MLP neurons of a small language model. Each row is named by its layer, matrix (up: input weights) and neuron, and shows model dimensions 288-383. Each number is 128 + 32 x the weight over its row's rms, rounded and kept within 0 to 255. Numbers have three digits each.
A block is one neuron, or neurons of one layer that tend to fire together. After each block is what it responds to, as a language model described it from the Wikipedia text at the highest values.

L5.up3053:146186110114132123099218130131103114115114145109060170149156093130154104112147155103167088102148166106126084134144165139032126118185147172100088097091106109082089108165170056101096124161131108132178208126191150137086075145108183125181145126124110128123125121115107153110151132124138153097
Responds to: Decimal coordinates and table cells

L5.up1792:151103055144119137191121158110167157138065200134124152133097146144178125089094165122159088146091150154121165125110147149129177134125173187084140092138135203129161147157103154085163112121113129126109150099168136164099102096112069137095121151112104165099100127116138140134082143128163080144
Responds to: Numbers in tables and statistics

L4.up1062:139159178169168143085150107159118154092126154111111154155084127134160106111167130161135113085119105148099124144113190173077135090094109036122118128125174105142204115123102088134197022109099140115156122189185185155131121084127159186170127180096138136145213117150137154137103140139181121129
L4.up1137:131135099138142098037150123152222119092200082113154099197095110091182125151126119163164115148181164126093116150109188099128091134160103110140070111119121094090170071105133102101064109171072142141155121094143153166061089128114127152118181117066134148079130136173163134094161115139137142126
L4.up1628:138123111107103144115144127135138116122138109127114211128142142119129161174094155176124176184098078074128149127162134146147172069122106125086143130084113104147097079152094129088136109121122182140143122148143150099153064105046136104135111111116054114093147133158150114061220098176103190074
L4.up2143:106054152158101113095080143146118086160144150101113156143123091099113156160159114099182209127190117181153116148111160125129112107146100119133117118097125110069126141156173158168151156075167092081124170090152208116157071132093121124085176142058111149118122106171150087055098105110092120093
L4.up2177:166096111127171115104222121159157154132089161106049175151134165092134085171149122102167130150130101097145104065122100168116160152164132163142130071100146073158145158181174129125140110096064048063116146131147113128181128162107112080102169111096122113143161120191155153090084149138132108093
L4.up2423:136098092116105125158146199090114156088136091060076148172107074135100144088116168169149118163169118134146164163100097092139150142164115167098102095117141087084187124118153093133162104151096120138125099100133198127133111070107123127132105082145125053165083081131176121120127154160135084112
L4.up2898:134090167117105148128156114143141090139065131154126150115103115160117209140181185097142155077115154084078101183165172160123152142142154160065106081115184100106116112133078102168124080133116105165131099165139110121140152069105155101104125159029185124130153094148151128077190153155150077135
L4.up2989:107161119158107175086191148138178136094104107112115139125136095145146139153150174218120140222091132111099067183104134119108160136108104136133092119124111087121151120186177147116110138124133121139135124135140138114089121132155087118149149143076121113071157168187171149076124100138172147111
Responds to: Coordinate string boundaries

L4.up20:070139154159172185164113180100157123137157064142119110108131161149130137133203142098111086190060108134112173143138153133129106167121095114115098111165117090142135102118174123071084064134105144110111189138094127120190154108140187143116136120119095093155071144172153139119127095179091141099
L4.up968:123145110151132145159138206115143180127144096077171111159103127105132108144081098161108122132105103110111109122121119131125087113101101152165054109114133117136105184054131117172083141086106137134151141146135134112115110143132104177092115154188076147105129193141114065137163086146142140099
L4.up1605:100093083164154138133125110115101106132113080114128139185107083129102154139214170117149113201108087084123173152107166159163139166092098149157112105069135093117098152143093166125130124145094118120190142140139132169122174099118098112145099119134149015104149144108116119081073117131153099142
L4.up1642:097119111142152125108139117075139127185125114175144146097120119105140166144139148103167134161061104131139151196116110131160136142081118154134067143133076124161081159111129109111117145121114114111123168224073121148124176110185162121091113079045160058087130064175165154110127131143150128070
L4.up1864:107133103167171128137154127110140134150114142172129117083112011107103140189084096137103163130128112131142056150091091133215156103065127143147077165123152049103141148170132151124143093111094121178095169151127169083141121175135094132097114143111133096086158047088151119153146095138076116118
L4.up1925:089131121172139056164174201059091175152100147191124107147103129138109161106122110110077142119065094091132140102120139115120117082096138104168110108142129129042131132108181120124126121134108149088150180149138133132125176070122113134160172122162117103097138115143106099110179140146108107094
L4.up1993:213107090195082164186169107144069105192154157175107122113116124103129059152149111165106169168158099206133146126080144076148068160082170140147074155131153143109098080107124156184178102142124104158163113135170111158126142121123154160135094125120128107153145109160151124132105124167096141127
L4.up2609:137096093146119193165133178165082160115157094129125146105117072129127171077153124075080125152104126096115153120113131196131149103059133163164086123129099105147076111085165114100138151152108148119109128150098161190072189123134141118118124153112117123149097051126102143126104124194185128110
Responds to: Relational prepositions before counterparts

L7.up25:132080067113060130135146151129168165144079157114057148163138122093123159144196109096128140133102136121124201113143100113094136172202122152158073151097110109078060132102119140130172138101140108182099151183095184173068170105122145112092095129109135073123131101143099120100139114096110081136
L7.up168:136143122120141119121166146115151188114120193158127103142137125160099147148173101112128138122151121136121130103079094098099123190084167119137100093135100111083088111131116158086132141115162077144131150125115153151100146116166120128090080117100176136171166105133111135041130139104118081125
L7.up523:086105067180034172159192134102081136129109150102133110171088102127123161073140122096166162144139129119176134097152095118128147168042109131117057111106103154147182198143108155127107132132144157161130071110129136178072149161146079153102133142099170091140219127156083095097161107146104131098
L7.up575:126136074122174141128147083096122138092154103135157147175099099095102147145150111202067146167158125151154092097130141117098076077103133122113109139126131116061104163110132139122128163143115102209152138148113164117112167116064094116121146163138129088197084135145129159063163123100133189139
L7.up1660:140127131108120098157197093146122138116132088170079122180137126075104112118214071153079149190083129120163173124130141136089174143080139108203118141154079106159141142131112130095099109119099150158148173172101132099060215082145127124099121147102122110160150123157102137098132130106132084109
L7.up2253:161132120071067108135161153136087150098084181158111090166105085156048124120130087156120142169131122134039145112122114096070140184117117108173088175128087147138075130160116121090179101102134114134147116189163136116084124093163167082119105149091100103106156083114100146123231123128123085138
L7.up2286:100113119113140157124185165127079116100158150103133089102135129129098156098159106119123121183111146108115138144101119078106113093103141127202124115121073174110097163120109179112179144101193169134117162135138137145071158105139069125125102188097144079030164105119114132109145157135146152176
L7.up2708:162136145173148120122143171145143145155132113107071152125103127124104154112134176121124106116164118094081078068088078093111077098107157137103091114089061139094170138127175145113129095088122132160154105188149150167093147146151034165116135108110165119138119098157126123068106172119170068109
Responds to: Before a person's name

L5.up1663:104143111194108145129158173112065160133119112173126142108082072107116192113161122136124087191117122122090064078038124118160112154152111138107127126099111083081113136104151128157111128105133113183059158139111087121146199144112100152141046131105148135100098095129150144143161111097085134084
Responds to: Just before named person

L7.up538:150138109189136143112142136176152147159114131139097103101144125106085101117170154118150117130139140175095125127121176119076172155177158171128129125094145114124172161146060113132119082144083126116155197133148127085097104151111099109123077115114120202153115129124094093197104151160177146125
L7.up643:145109116089178121099166176099095120146076163104096186154141079136164123133203149163152116114138114159108092087135135154105112204158127098075074145143102122067138125153108153125150115135166095139127111192123086143120086097109092106102183110065140137084129096147148166090110182175106122168
L7.up800:144150100114105112089173143096112133157098083108082178083099146123152078111135141145197124132091160182069160145071120146159109104070069077152098176125193097150186148137116178124136143076144120120140182146089059058118114131113164153125101097154133096089154137143116138081131122102076144108
L7.up991:169122109114097163173120084151112094158138184221152205159143112129176091089096115128168148156142105145123145114102136120144093137158085061161163078111092167130182169139109113120164172125162113101161122111124154069142094105133148096121132097138145111068173165122082155147112072084101116174
L7.up1679:101168145191119134099099157132158172147128107182118110117104184159099090168127108093107108153159146132117156162137129100093129117103145145125129074100128101086082081155088119087117129159155130150085126120127140143084089072157141158134105141079107173157154079141156176147127115162121102137
L7.up2245:132154193120104137087124103158119098130119131126115104109166142123134129113131108130119127183154144188122144181141168137208019138117056108085125041088125100078148110167130098137113179146100087104073075165172128134176059099160140170112081164168121120072147138115161131144080130144148062115
L7.up2549:121193131116157100122121124174124130147151140102103099138120089084087162146121167152160101119168128107138113176125152162150067125057153135138133116130141111131156119123077095108110152107147118101136071135123102099131092134115118122141132149142132142075172099141136124112122099077146162178
L7.up2557:103088138098078150098115136121142148144142121127123121196146168157143142146077136175152165154197105136156120131032103086106119146026120152122138092103070174155088082129045153100174118102115149127125147168129160154174212138104097129123086166090131136145125154115142160178162141126136072103
Responds to: Digits in stat tables

L4.up580:095146122177127081119127110109202093155124079128108162155097175207130115116146152169116107091128192068121085107141129185095085167146079169096133123119117095088187061185153151104103170183152141118142155131181150160130121102147079170125137126120109106050096078133152147102111141131164143138
L4.up1126:187103158146113084109136121126126140145091117150170176175146105128109112159136137139163078169147139110159126185152119143054175124136125127129084096096155127165131191187123128158104130203074112145145116144101128126115083092131111201110145147108142128105097086182171072141091112125127089067
L4.up1373:194142118173145102134129104127123108170037148108135137133099098119181096123125183125102146126115126122097094155122110125167163124191116134165098096109151107110208082164070121132117133138147132064189112127170148128138112135121209146125083156090148063088111167141101133107135108144124123145
L4.up1580:094147122153132085121144042115133096196099067155144128107174123146164156109173095132160137129140152144112086124055095190097127151168118147121115094087129007107106114109127133158128122192125162124152097089151137170092132117128114198118081148135099091146115129166141077116140094130192101072
L4.up1586:157112173108102148105175142153125094113119096140097124141141132137116135117118140149109162130129129074166066144099106164095116148077151142123154145106170146117100134154136118176146132137047104130117176140174188146136105084134124116132139089065080094152121122113155138169107097090124114153
L4.up1887:127098072100153146162087140130120123145118122126148077146092110059152141120117118159118127120092166125151188120091128135104169126065115202064090142113121146131159192079139149115096175156083125097155132126152126151096102159121153096106158115097140104094107116117122135157127115123114137111
L4.up1896:098123112158113054051105123166142182116148137130104134185115052098120123148160150126129135111123129047121167112111069165174138167171134115100156115080130116139122166117112158144137121161141143149154153177192117122131105162169139144106121122128128128121130145113085076108134159101133110106
L4.up2560:173077081140129166105132154121118166154141099160120118142135141120116158103143161127105126132097170105102132131177084124122099132148112130155164140035143113077122159145102158143116219194171172093101158135135135115114173082114096133101129117142111093143112155101112131138101110126077177096
Responds to: Digits in table cells